python train.py --num_key_value_heads=1 --intermediate_size=1792 --vocab_size=2048 --positions="learned" --tie_word_embeddings=true --parallel_block=false --init_std_up=0.054 --schedule="wsd"
MLP neurons of a small language model. Each row is named by its layer, matrix (up: input weights) and neuron, and shows model dimensions 192-287. Each number is 500 + 50 x the weight over its row's rms, rounded and kept within 0 to 999. Numbers have three digits each.
After each neuron's rows, "fires on" lists the tokens most often at its 100 highest values on Wikipedia text that the model never trained on. A number after a token or word is its count.

L8.up247:461482461501484473500445488440504507449570552517496540560494554564562499437409503497451452504438559551517537475566537641511542492449547522462573520486458429529422545522582632552543507537562513429512634478541541463527504494466445489429453538516434524508455580521462497444460486545477475482
fires on: "d" 25, "s" 18, "l" 7, "w" 7, "S" 7, " of" 6

L8.up421:437468446474560519468505582470501528494549472510589449541574471512481470549579502541372383554554561466537434517439557485515465473614513445418491409562493510500552543490537475405510498469576526432495502470525469512502484494528574382516460400500483493583460552467474563501523485442576412491
fires on: "ed" 22, "d" 8, "el" 7, "ish" 6, "al" 6, "y" 5

L13.up241:546517514506417465532575449545455472509469531457496402456518498404501559494511444498515452479584444504592483540459535482471519553581540432406581454527471480558566438503557438514611611491567466556511442475595541477530357499578438492543516513634510454522487498509376545496445453544493497558
fires on: " that" 16, "er" 15, " He" 14, " no" 12, " No" 11, "ly" 6

L8.up1747:559423572461497466495524595559421540378444456460574532551521471525495487413590501547463433473569484533552403574495567593485455575551521492523492525446476437597513482547558451513532502532503503566539453493489612588428472486487444478463504491501534435568486503512429555443433500554563463473
fires on: "y" 14, "p" 14, "g" 10, "th" 7, "ce" 6, "or" 5

L8.up426:561407493560372489475557502466470444456512467477535450454529406480515519451477555448515486518479558604583522461663441588536519532473501473523462461475419452494478477494568468552563536393498537412372518527496446584388385453507535506527530551518400552504532577482526462579481459416519495493
fires on: "–" 36, "lo" 29, "p" 12, "tro" 6, "co" 6

L8.up192:510507485543527476423488517532421426532536461383528470474518413431487556446532438503404499447458549511437533484468458488573536462448522480492488467450499506489555517516430472553533572461554487466463540546548505501474527509411491471558418524508522433561488477452576503491382599443407461511
fires on: "in" 33, "p" 9, "s" 7, "il" 6, "l" 6

L13.up1728:526447498472490492507508486419470561496384477587460494468430475465472506475528545482473551496518481539591462514630536458513510549532481405440522464458534589458481514524535393507438574503492420520580465616500517482447445535421433487467497513555505531542566525565400502493464426496382593477
fires on: "er" 17, "mer" 9, "en" 9, " (" 8, "port" 7, "fer" 7

L8.up674:455511549545457434493570560473471429486506426536528538489558479511480515472544508602456449450471457541554528410526533518533571520428415504444454458481492385575489572442485511488614549506359499479568496487483538518574562549524436442602506491511547400538419478492527572468489520464455518422
fires on: "-" 37, " (" 19, "ive" 7, "re" 4

L8.up1700:581500544530481473483455498440512464489471461424429456495543493485566518540478644505499651465540564439477441435533488534503534544527485451443507523415474443632475540504564463516476523479420538495479520512498493478417510558558436460593548504530492572514433522533460500383483422451500611462
fires on: " U" 77, "U" 14

L8.up620:526460452488441540570496570480437527448465455488532429457530497418514517418555551504449488565476599463437448487592493571462511342441507439521501518489491472503541554490596560468498496490547576546409515524422603477421500521564540479537559519500564545603445519479452495506566552524496450527
fires on: "," 44, "\"" 9, " years" 8, "s" 4

L13.up1790:522500460485387543438483513445453489413472451444537370487456524481445553455469539483488475515453497482508543458576519499566607517443429506522601532439492511551468489641580536434449523492489492537535474548525475518523508467450495447473523552572484542529543556467494479564554512478525449396
fires on: "la" 51, "ut" 16, "tro" 6

L8.up340:434448460487540512489441457498520481438565518492500570467501502505542498518525498558483480486520583505502624474526514483506504529518466561551511466464433524533529548510461479529511471489450462517432491503515517473526515390451481425493544498592490539491473480439484582568461454550465399486
fires on: " as" 37, "ing" 11, " I" 9, "s" 8, " by" 7, " following" 7

L8.up184:519524473523468493520432507445526432533453511597510445412517482463557565515553596506549500511524428499467518516443441517430558583460496471430513610507526573520504419502560501494558392469510473449551538548472568575519515447527506502521444494488399574491422559433585455442373520440525487504
fires on: "-" 28, "–" 20, "'" 16, "les" 4

L13.up714:574519554514522497555462465415466498452518462460523531521508547412587442496466463466534522528501485449463524430513478540452505476411541511532516455453441433569596540502482423576497528501476517467476534530522576490523466521486566510471521549509491487517504508497490556468575538522475455553
fires on: "s" 26, " in" 16, "out" 6, "in" 6, " \"" 6, "es" 4

L8.up1161:430435476459513571502544573499575511420604459499531523488460555468542428509429459514497507529493527491567517435576511566453464538446562499497487527548555498493522632529452620524429511388515477545452567485540531491583581512529410467489503519550497558477482512551406509494485420517416408457
fires on: "l" 41, "d" 11, " career" 7, " team" 4, " Bro" 4

L13.up1641:549529561554446438562577445556601535524543539497534503376559542424574553387512455496450531560468466454452529441592536487564447489517486480553425581490459525465433508565534479498551506518519471502603420608495542563449634529499319471524557508524483476516545525449511428456484486477529467393
fires on: "," 26, " the" 16, "lo" 14, "ol" 12, "o" 8, "to" 5

L8.up197:487595534446501492476493459484464493459500486517551529550481542537567514529483496590555533502523495560476402463518527542470545479565499475434576499494471456483451431549481505506486408442522490406523516534486542523513368551651428391515500547470529484553470439508483659507454473478617491512
fires on: "n" 23, "ed" 21, "d" 18, "C" 8, "st" 6, "N" 5

L8.up958:580526455565450467523518579438509531455522521459645523509451546550489613414476533549452553523559507444527557446588493575493477440509477565432457524472471470576593451567430444468553479481504552506489573521404378512480613578520511433498548537552532621511464523526561516536435554507509505367
fires on: " in" 43, " by" 10, "," 7, " to" 7, " through" 6

L8.up858:462466590433498575509483435525471552481504449515608521478470492473557477439498558570565443545641472502511494502508532546494487521515513553470478497496454509508585496545511460495524548504539482460585466509579577496444446540559547539548474565644577567497476510461515564486462466547476512432
fires on: " the" 30, "ent" 6, ":" 6, "ed" 5, " year" 4, "20" 4

L8.up1079:542522588490510434497496478525620506495501450574565452512624487517425599502520457499502467538471505476571465486593483603529514564431473558440463454423429442375472503562529515486516437503453582543543581370424512551469433474537523470472468539521541555469543533478520495489546526501487507419
fires on: "–" 24, " dis" 21, " Mc" 18, "'" 14, "les" 5

L13.up194:429491494501540505446471465482511471562575575476512468531508532549426512539546493465564545445496485485602587507565508508510502569503512500454507528446446541489588601502632510491513583373598544463553586566498530493516523486564537582464549489564551454548503575513517505508527505513481439564
fires on: " and" 26, " would" 20, " with" 9, " while" 7, " will" 7, " can" 5

L13.up520:481517482500412529417563558558497477463566568520526507547563483480612511517538362536488505575507525509551458559461522523461465473517480463370516515392530498488554496550554523563541576523424547442541434585520492528558514573523494501510485436551497515591512442498413486494534545532466405432
fires on: " |" 23, "," 20, ")" 12, "ra" 7, "\n" 6, "s" 5

L8.up647:506484449500511465448538486439558420500495499482487602544573548444466522406444548447457516484491470505438545485574401575431562530379436514470585502519492521565593503484553489495508493453533475483517457504613547508516385514511478519524523462480427527542481488529461560519520565560545567439
fires on: " Ba" 19, "ra" 9, "per" 8, "e" 8, "c" 7

L8.up1125:567488629429518497522517484403538554520489386540573469494393551474460492473462485506568535458568520471389421523549504522503459502582460455505452491490532546483470497547542459565537521472506486466456488610483421514579507521496514490518521458564492532456468564434513464474478464509533480381
fires on: "ed" 47, "-" 14, "ted" 6, "elected" 5, "ified" 4, "ent" 4

L8.up1494:459484457468530472489573531457510564462524443481460454536467472434504616471504522486514542550566391562594543545426490546494511380481482563491504510484516454576561467595619494391449496447478486451528534590480517479486465607546552470446490492494557517540439524488495528523572609500593483509
fires on: "y" 16, " life" 12, "r" 9, "g" 7, "s" 6, "en" 6

L8.up860:511487416541471474465478559459563483506559488452538560562617505482552505420521490560447516516445559492490482463544468515526558529560511575427556461473556481673517612513548491478507509537482392439455578452428489552466522558510421508505677537481486485549532546615526426443428524432469578501
fires on: " U" 16, " D" 15, " P" 8, "c" 7, " R" 7, " O" 7

L13.up717:507442508471486490502655518550459465441575426559454526490540382470537524463469465522538483558559483483585570566550439506509572530543364424465529448489441464618554431510474534495523466588508526535522462511540521613493454472500525516434504452571521505509405516569510571507556538450573523580
fires on: " to" 14, "er" 14, "ing" 8, "ment" 5, "e" 5, "c" 5

L13.up1239:457494479520497427526485468384459482447558374393428488426498426426551505543545501626523532519493482465531459554535578510486433460493563400527490475459492519484463552532474426455479522439479413487471512497459504453471494581452462441457558600484459556527498510550436437512483563494491450530
fires on: " |" 21, "." 17, " " 16, " what" 8, " that" 7

L13.up94:431519562572502497467503500457410546449558554450479497473503506496540464475549524616457534513504526435429509478486556512597525505575420505483563472469508606462533461488527477531575486465477437437491425551546515507525498512489411478467510546509659501387405537531405522408483511570490542515
fires on: "d" 14, "t" 11, "re" 11, "di" 9, "ter" 7, "et" 5

L8.up614:416484408529474434438482448482464556525485573517522450494518515500535529446531433528507431545525501539482500484472491475407548451365460468487543500505383455494437454569479593454618435513433548464607531575466489640539558522565560498484526508434553550443519552511484528534507489550514566475
fires on: "re" 47, "le" 10, "w" 7, "im" 6, "ug" 6, "ra" 5

L13.up1690:521453489503556429481525416489605502405511541551477405539464525467455499492498508425473461527566525512529423547536545486535483469527537491462527467449553548525489520521549535512495526525501444364442460539634475485414553471511541457523461555528561509454479525495419497454491517489427565498
fires on: " (" 23, "ent" 18, "ce" 5, "fer" 5, "g" 4, "b" 4

L13.up7:509449513530490519581491515486448573506521511512477538398532546546477584486594484597445409500586518467551542476496542584495561551454391518550550435479492548542496411553471485514496589527532461584518505529473454484521487477417481584563467532525578632413468406594629481469559500507411487421
fires on: " time" 20, " until" 20, " since" 9, "ge" 9, "ate" 7, "age" 6

L8.up416:450445516555407531517555449557566580373506402478451513523512484486515522539567481518625523537396595408523483612457535597491462461515572506462593479518471519495498522495466456557563398533491511519525588593566506448531414533450569474489422574465482540443524530457522518451485554476456464512
fires on: "s" 38, " of" 6, "in" 4, "sh" 4, " " 4

L8.up401:508539508567488533466442481491504527451515496507594548567530527547628593488545437545487536557480393423464475479543583490488462452528446561482543427544461557468507487531475406483449617484549459409448454488471560459503515445577504527452501497481509558469416441503457481541498481500436513477
fires on: "ly" 25, "re" 11, "ent" 7, "ter" 5, "n" 5, "g" 5

L8.up992:367511470467472519547499492465468479504557536562510360524516472584568489482527558563405508498590452451609514500522501466539525481464430547386473634456391538483540560538503563418472573565443525448508484502448444534518613479565463499451424522506552529569522497542520522516533488529456467594
fires on: "il" 19, "]" 9, "in" 8, " and" 6, "h" 5, " F" 4

L8.up1092:510450539511528494547530498472603426464505424556554484570528505457429527426536561448538562463502466512458547572565513509498443468479516521507438428374501518493565462535372569513499498461537550518571517438463521465446521548514481423544576561501466533556504475495548567444487430492515526541
fires on: " and" 48, " or" 16, "," 9, ")," 5, " an" 5

L13.up1635:450464471533511488519569541456423529516458498502435456453512435374478532463481536558424511501513465454486563541535451565508479457456543452497558505562553452488523538401551451478560459498443469470471532405468592524525529513475409450600479534460529527471508446528507527554453599487459510537
fires on: "s" 41, "a" 19, "ve" 10, "es" 6, "les" 4

L8.up1059:563482423570509477551514558525540478351573516561533466493560503494441509503438581599513445512452496433551446553483539568461443526472498426528454488483408408518510505576542488456484457436557503549484599532477562602524592490549523452391488481519482508594516614482466551484606502451489441405
fires on: "ur" 16, "ed" 12, "en" 10, "th" 7, "m" 7, "p" 6

L13.up710:515526451595437461495508484416494476483530458495397375488553532463492465528520542523453481443466454559484564463559459503534563531459488499416540421494530372608562466521442610552488511537484505510545627524498515541508545584518516492513564580536503534595465515510504509517560535514474479474
fires on: "." 17, "it" 16, "s" 14, "or" 9, "tra" 8

L8.up1143:477523573431502542452481460443492461552532488484471486388535401504484483464531541543454463546575568477500487500427517443533473496501499417562537537511557494489509480558459498571591469525406459494477407547543557522513529541499549569584508485528455550517494407488541571524483605573486532577
fires on: "x" 28, "a" 11, "ix" 9, "ic" 6, "and" 5, "ve" 5

L8.up223:503331518432546448524552491518564546517451455506520486447511510473481581427420482429561556602556526560515505491390569504526459444556445489441610484545447368594567574471457485545526456439551527493556601508546555414480420510506551465526481527568501507386498517575476534543457500530566493561
fires on: "r" 19, "ctor" 19, "s" 16, "ers" 10, "ment" 8

L13.up1174:550451512575486576482552429471528522491484573527516518462430541544489512565557574436537515505521614481529536475579478474434545432406503480560591501404463535461472548474572450577576508453540528535446576564525493428460476526442508478487438453498459526504409480565548555470458421432560467458
fires on: "-" 22, "ad" 10, "s" 10, "o" 8, " year" 5, "c" 5

L8.up936:561439511414494438468510506481552523440485497510451426458494509444533566490488505557440540441567434417518494555475462458527499496551460507477475522430534446497503491494468498507502497358494516501484420584464573429437447558554508365501503461595483448530556522519443511544501559503474482573
fires on: "er" 17, "General" 8, "ck" 7, " member" 7, "dependent" 6, " other" 6

L13.up1524:547640553493456563394543492485564409446450485491448536493510461494534512487513472512501531525417524493500556489476503479462467459470480509502490582545519547506521529610491496606490524516512527536499524415630572447407485539499433519429547502530527522465571502450496525507406525541431475474
fires on: "ve" 21, "us" 17, " of" 13, " in" 10, "mark" 7, " me" 7

L8.up178:482481614539516445484493515461527534438509543509476497473534517510427487523508482455496535460487476434496434508502478471560538526545535480509518423463509532533580457553586380520501464557498482564592524503463504550526476441555499602531508415601518600565375577462510412426429554475466563556
fires on: "er" 18, "ist" 16, "r" 8, "cent" 7, "la" 6, " to" 6

L8.up1145:618519490585493523554508481496451568500479573512580445566423550442465494454527491535515511500498647391468552524483463573482495473421455424498533545420475484535567492542436549481638511554508446458650531448513579426538541569504466545531572532451525582608472515474505519469545543445545548543
fires on: "s" 26, " (" 12, "e" 8, "out" 5, "2" 4, "N" 4

L8.up718:451624484506502482452542562450558553513480513515491450517534393461530476429480472540492479393487458487503472456579456543499496457497517502471465531532335459437496435504515461481535560489483561505473611528535460513451380477505549552535521514554475509478437485552444546530488423466490499479
fires on: "p" 14, "u" 13, "cc" 8, "ga" 7, "ro" 5, "tro" 5

L8.up189:493529535418566543403599515551511486446508447498470477518419511516509534476578504468492518471514520468450529482641527517462544518535516450398464443496513552510518437535534452524562485434418481417505479516461475461524524534504498562538508527580468525571418584376571454546503561487490480523
fires on: "\n" 19, "born" 15, "ed" 9, "'" 8, " (" 8, "-" 6

L8.up769:496514570463504513440526520562414565432540457466505439474570439503468532441484396446443462539505376373609492603522528549561413428566438463538554525545411569491509506581454562432439508471521506517442597516505458463475427538508522496444473473480569511522464513500492523417517563501610457485
fires on: "ing" 31, "'" 21, "ting" 10, " to" 7, "ating" 6, "ling" 5

L13.up345:532494520490480522542531476450541517521489421432532468476477543417547572549517525521482550464468487518503526485578468547565518538500454486449529616567456533577524483474526467411545534447466385489510515636473461509584544493454435571486444517471519541505515551501480538546444516578418584481
fires on: "-" 27, "'" 14, " (" 13, " " 7, " and" 5

L8.up736:470398515592520438569528501498483515524570428472507497502589490514443571566573480581488443527502622513547529495411486491445573580597439537531532508506501552500496434522433451455473573470418556569433538489486430532539460474565455487474508419445641524531408482480504461504438591478550454483
fires on: "ter" 11, " election" 10, "ist" 9, "em" 8, "D" 7, "ion" 6

L13.up459:587463449595473443568546513528492439545477570531510453488423555374519558444498440553518358450456461499505558517420465522479486588545338605513437458412433437589575436553540402440527578450492431447562566467501460545520454514542509460595534439558576511488578551485515403453404499488420536431
fires on: "th" 17, "p" 17, "-" 13, "re" 11

L13.up103:451534481499448492517518532443513441501551447546503448566487557491494529525446499524490525470560564482510523464612502557506406412446482528464503633461433436441492535503515476643557504463511411477469527422465536483518477517523493471542408689547539537442401598460512557535532464468537531517
fires on: " from" 38, " of" 21, " in" 7, "," 7, " de" 6

L8.up1390:475487508607515458429488545492440653463639497499589500473483378524490511569483578521504438594565531447401396427490515405543495434491458494486562579449542442489472512514489450463496522495588530476422544563565600603509498571526483497519515402488416375451467463405493506387495525461543511493
fires on: "\n" 24, ")" 14, "==" 13, "°" 11, " ==" 9, "===" 6

L13.up624:434475440488505564445458480490435531458538510526475567514546451503449594509449541481476478486479523495600467582542500601464528550509579576534490582560510545496585535543515490580567417534530485410533484493561492444512476583457574535463459547507526527430480527405441469407550544499546523472
fires on: " of" 38, " " 8, "le" 8, " while" 5, " to" 4

L13.up562:516550539465333548550488504543497543587453474577467492477496517506642471493471495527465551559594494475553495563510516505479426489471613521381474482442508531502518517477457555441439502481416529480568582582540480482451556467440591458428532520603483557564527447444489450623444536398401505483
fires on: "\n" 34, "la" 8, "ter" 6, "ver" 5, "t" 4

L8.up809:486483521526534461568494495593527544505570481570575449458499555518487568533510589415494511541595445528557489529516479591550509548524508542446497616454518525456539478513567414493559510488491450470491451529476443443535481472444435559457421524585469554490485538483546548516505504426569544533
fires on: "–" 26, "-" 21, " and" 9, "ra" 6, "o" 6

L8.up1156:530514625541500527443543486391487435418506526437430455474545452470450495424507548537474485508397512483490506591631457475411545496477535546510485540417451550446467463525516466469541521446504520551504515504461501566426536509522514432470553539466478567501470503441478502498518524450577489419
fires on: "." 26, "-" 23, "h" 14, "l" 5, "u" 4, "st" 4

L13.up1103:504486506460481405506471471480496473471499438540515544412541471537559486475554458483481536534509494535408579596541494475452374555574519630525551441452515495469498537611521449495544487459509532496636513497496568513577435459591490416487566511446496517485484546574449531462485488472463486572
fires on: "In" 21, "A" 17, "able" 11, "hi" 10, "rom" 6, "ar" 5

L8.up437:476590537633440496547513613554504532440479531509495521508588514526494600427494535489571554536477504448396575537443459528413559599458646511547478504550502567500543484484439479515524516542509541579524535461403498493450486533570512509549497541509537546433453542488474524492564453491587575483
fires on: "n" 20, "mp" 16, " (" 12, "g" 12, " " 8, "y" 7

L13.up14:473508534513495474556486430529494465561498560454526459529497537451545502475530540572544532443494510487446473414493489476528480479464524481548547576424434557522516514339537466514558628530508540492424491484490502523442496580505488456514505515526498501468487496437448547476461555552538444470
fires on: "ic" 13, "′" 11, "im" 8, "ical" 7, " political" 6, "°" 5

L8.up1354:426522656449444504434548480500537403468496534427539369611589495530626553474532541514481498536466550405625439515531497563590431512563459544396502546474451543487537435581433544449506512521567547442587481523441480468521491429526482488454421501495543447559472495498492511416512509442546544451
fires on: ":" 22, "e" 11, "in" 7, "ve" 5, "il" 5, "gu" 4

L8.up995:512497427537527431505490527504556438461463532496468525395495551475477536525435430559466556587457476463479467510534516480496476538492472580438513505529440514537551500488500514506464539431565431547441542590408524578617508565547472516532570514461534476502547543463526390564424594590590539445
fires on: "o" 23, "lu" 14, "k" 8, "th" 6, "x" 6

L8.up1458:467369451543428594561535418529469466471455417557394513494479482552509501467570466491499552635439449522482454473450584529469462487501544474493532530467504459517504488535580454546536540496471424565479514507459498568438504523583507449590559459667548461491578440471590526530460533513422482515
fires on: "er" 23, "ol" 7, "ch" 7, "om" 6, "th" 5, "sh" 5

L13.up1559:489498549542513521555596438451571574503489436459544466491466463414503476439592613571500574565549488484548597550492598519492463488499504416539541423379539525456552500503448455531558576494480479541492494603631582466514484533501502586491509518473492461460446565508524539376523527486533529472
fires on: " " 25, "1" 10, "5" 6, "y" 5, "ty" 4, "2" 4

L8.up1743:498470538556401547479458477412551497542588490473540480527560499412543425537552537483479448525555536527502572500440625453497514537481438545513535546531550501545559508543520540489443546479532543416538490459509565497494584607401511366472474496473500521527475516523492597525516497338546510456
fires on: "ous" 17, "al" 15, "ly" 13, "d" 7, "ent" 6, "ad" 6

L13.up1371:377536546439487569445466570486534409511590434459456579478482515496511545463572512535491499552459500524460563482562487540427454488571482501496473469509543521557565424580488462567551664465481443519542533551531496517491575561464502492532486491528546585475551534562517617481416463557391523508
fires on: " in" 18, " to" 17, " at" 11, " of" 11, " are" 8

L13.up117:426508555488443488486559493488387498560543464563489490481491519413558514310512449467490463455540526485581435465555541500470456600502457502448524490471435484529568517502514599471552489446378531388611474387484540602505595460442497481538522543466510519545543543493456535470425573500449560471
fires on: "re" 17, "fe" 14, "ra" 9, "l" 7, "e" 6, "sa" 5

L13.up1322:537493591526518537500506503507527590477538517497357469490422510451537531510592520407517489505466446443485478567503371579599515488460540448367506575456444652528538539484541434539601478566530456528502589568532445542518486550474439421501551467477536443525497462634409568560472521435493476509
fires on: " and" 61, "s" 15, " " 12

L13.up54:476539512585530467477505492534472510422499587493431448413571579511597572483491487556433446502456481390514572478540618583471495457422504465485543539551502481537592609510461457513554508472522513517421524492458472501546450469543516476485550549508498554499522529478463579558528524517552509391
fires on: "th" 15, "w" 14, "y" 11, "n" 8, "o" 8

L8.up1685:507507510516520527516513498464542616471614460536432481471561471476547496489463632558494484494478508476397508516539557600477457569488535404443535503550462473463452592477488397499551508522518407550504564443467512450526489466487491375436549541575462556435559549480453494558477443503550572479
fires on: "la" 32, "ra" 11, "li" 8, " a" 7

L8.up1308:493477434479543593476636500501586456554526461548536540404498473520522487470415493495502502476487451460494431595490466565560458651448517624481537516491525465558558522465454594429461514484478524499480503448465456522582482486471492554476632465668558563526487455539546551472533513432536538517
fires on: " se" 15, " for" 11, " fa" 8, " Pla" 7, " Game" 5, " Ra" 5

L13.up439:591455606481410512383491486566489578428615413524469549508588483545473479495446436567494488496536424457506451486501569498495564565461498503563516578487571502521571550480570563392636481524475539563583533479428460342571469512500497491460643442496588493496465452449563465403443531470442448424
fires on: " (" 27, "(" 10, "[" 7, " (1" 6, " in" 6, "re" 5

L8.up560:420473554510353515587531442371480505454538498508470490545615485447433495504483523468425483539476565583503538545580548442524489473488528500459409549435427507498421598509526458562489427444493560498438440447555456605460451453468583467541506491573464492468519511580408472554378470430515493387
fires on: "iv" 14, "-" 11, "et" 10, "h" 9, "ated" 6, "ence" 5

L8.up589:435374457533517486569453447540591513427457552504585522465519524525437550470567609581524503399523529497526550523536607551454510558453410552549472468465433452396440535511577438496513522453513518564535415446511493466447462521525502546576532502539638437513471479487428484484470488424496513498
fires on: " cl" 21, " comp" 11, "amp" 10, "tic" 5, "ma" 5, "am" 5

L13.up968:373470586460505509530417524518447500515656458485482675363432459488492545517470449461531500504500512490479511485478464567541516502467478408481585454524577363549460470529424570545563553495510579470646548477484497479521583576546519561462545582478519547426471537494488433454492536521485480510
fires on: "s" 37, "\n" 20, "ation" 5, "-" 5, "ated" 5

L13.up1055:574442460511473508514445555476485478492504419632486475486498473481541513524533460516540506486554517456519575513533452601510566433439484446498551499478486491547534382506499443504527498522502458455424566353512560532451454500426513498521533558465445538497504569516531523520436638438471468643
fires on: "s" 67, "as" 10, "ers" 9, "art" 4, "es" 4

L8.up1468:507487450512574511518548528569564528511602557606474490427581492511549488446516466559469572556470417472461524448494504516556504559540487468467488479474544481469587526512515493484598522523453416487485623483477481490469520487562521441479539574531496531519457510507461493557408494448545523466
fires on: "o" 40, "re" 25, "ro" 10, "ly" 9, "y" 5

L8.up283:487505499550499444438489526433510487448468491493556443488464485482438596546589560528524484517455520495484505529568580496447489371500549490545410473453460473480459488421536459458464496520477471529432470504553549517508463445594514440475531459520564490518556492589517476452453505449453514489
fires on: " this" 18, "ha" 15, "ga" 9, "ip" 6, "im" 6, "ig" 5

L13.up691:523504528523494383468532509420473496523634435449526500501473411571511541454474603490564521566529568434535529596440497499530529465478443443554431501430415405538521576532537500494485492480476466458465569493505486379514505597552501468395481483610549552417510518553521494551473514549544486446
fires on: "s" 27, "en" 12, "ing" 7, "ers" 7, "es" 6

L8.up702:444518607460537490510544436448475499467617370497561408503559479464532548418415547514462542460528474524543499471496557523586497438516428567522546474472571490420460464543431562469494481477454430434485467592449515422370494484473506537552591518577508518526472540473510530377385424572466544569
fires on: " in" 34, "," 12, " and" 8, " to" 7, " or" 6, " " 4

L13.up1231:465409502413494483544446474411503498459473462529469503415459408533499525514531499510500523481594456454557506537494526568495437473512537410566490485560393540497482469565440470449605491497454479439569439475579575464361448518508488415457566530585551577450532474578551433559479478493542414505
fires on: " that" 23, "w" 14, "now" 8, "ow" 7, " what" 7, " each" 5

L8.up969:495513577513586401457538516483514535482455430429505498488530497489498481486558485577469501474430504533452512548567491569545478474507511572553528498510501473516513471514577474482541466460445530468595581501481485523468444491471431522508537489577464527489498505468520479438494630524439582445
fires on: " large" 20, "cent" 15, "qua" 7, "ist" 6, "i" 6

L8.up652:555544406541423491468536437491563564478446465505449469486500551453570498509485495598526470514537541468483477528458409518452434508533500527459499497446438501413489515541509420414516570500531607540575550614441472477525548501457576500467552619545518528500537604522497444448524533447466582534
fires on: "t" 19, "tic" 10, "li" 7, "al" 6, "il" 6, "la" 5

L8.up193:552502555449499539487551490440484543362557480582505472535420466466483568568482487652553552574452571550633504497540498521420527584540550549448537521458521458537457587491608521555495487453461505442461369539480479550494422469519503463542535529527539486557530500537495626499538465440490480384
fires on: "ed" 33, "d" 19, "ated" 10, "c" 10, "ing" 7

L8.up616:481468533507459452434526538468452552481565495451532518457587427465523537518454503586460395483473524519488417520608542558623491444415387609599402493503512512562507561478558450505513559425567478529494473589519445505504516417566511467590523419513496442547493504400469540511598461467464494426
fires on: "==" 33, "===" 20, " cl" 10, "ch" 9, " m" 9, " ==" 8

L13.up769:515494458416353531465488489443520497474507493475518513574511488605554538488523508582516550529527468511460545497544558526520469541566412599483419565473553449603491454549533441582565576527473447572527510563539501517481607527536488575450507533512447653492521611522535491539464548543498477550
fires on: "en" 32, "co" 19, " to" 8, "," 7, " Ho" 5, " by" 5

L8.up1274:544406486480474557546414437469456452512637489535428440416496437476517581518457513580423576508446412477483528452489468553482444451501505559522408459511542539405525521504422455473560474542531443397521523561495499412528517499528525465523579629527521527518402507502478514449514480428528549388
fires on: "e" 26, "'" 20, "re" 16, "way" 4, "y" 4

L8.up124:452554552560424500450507446441531478478550467524552511466540563505509470483511601464451455541499394595522435436492476570518468535545463491470470562475508523537507506531436487525557534593461381460410472491455515462520564446551429482431540522552514529479554502416504463489429565471608493438
fires on: "an" 15, "o" 14, "age" 11, "lo" 7, "i" 6

L13.up1172:385483508461533500516451402530481550499509483477569445430573413506517534473442482539430605596524491400445551466549512456399424494577529569497496477388490551553448447488457447565509472504443470410480508537507490554504434523572506508575556619537495475519534493593446490404412466396543588531
fires on: " an" 39, "ra" 11, "ed" 6, "ning" 5, "re" 4, "an" 4

L13.up836:483464469401398573499379542434556519564564489535532467411436511524485551540502485498520520525395542437497489576625441548458575481490396474556468451503536530495507469515508552544506526436631472474498547521512520509526501476559499583489486591439575494482512512541549467463487549525540446586
fires on: " would" 16, " while" 10, " was" 9, " were" 8, " and" 8

L13.up1525:489449598547467562431405437455546470441521509475508501499499453541519529525575435499417529530444521486497605562439441495579460512407487518464372541404490465488505500467498443486537507463533472514526611598484578572558470516531557524574452530454515550564531562510528463542473483545496494502
fires on: "s" 22, "en" 10, "p" 7, "ven" 7, "z" 6, "is" 5

L8.up235:511509558463482489422621541500581495455424530572548535566526511479514555546684416487539534430516609573639495479502480428532477495478506536372559550497446500547563507518421531460488509433492528474555494494538512546531619438537444466466466515515420477433572502443453495458484514476518457408
fires on: " |" 25, "===" 13, "-" 9, "\n" 8, "na" 4

L8.up232:476487540574548447513411470517534548396479553482472482457459494432549512457479620501466513463429455531559424447514527554560511522566540526468469427521549497563528629562556441469492561495554449502461494449491450505508538564442425479497562468534422506478479547558454607500458524384452397402
fires on: "et" 30, "co" 23, "p" 9, "ep" 5, "ca" 4

L13.up470:445540548549555466587425434505505519532567496445483552438532578492556441537490481484446396603432403525526499510512504541513567542577420507609590590539578423523526530514533459552561480476505515500511570520522455444512560501527486462432531462489531500420433519498418491564506505449490527430
fires on: "s" 22, "o" 18, "y" 7, "-" 5, "k" 4

L13.up572:482560571509593501487494486475506549536487608500393457482456592428645419490501554565468412414562493461577476569563443530491425509549490460435628536522556535508503537492400501443521505499509479482516498530463572525527422520515445429570437521561573464452471451564498455512502552433522447566
fires on: "s" 42, "e" 11, " " 9, "art" 8, "k" 4, "ar" 4

L13.up76:548452474483522505502510578457540604532550449558517431530499553526520405555477534469450427526506535499508497473566428475527487475497524520503463575471496522464634482577481440585505577462502458465469594526527473616464496449581565412560461468461514510451518515570549422506544484487517565556
fires on: " up" 21, "mp" 20, "b" 11, " out" 6, "p" 6, " comp" 5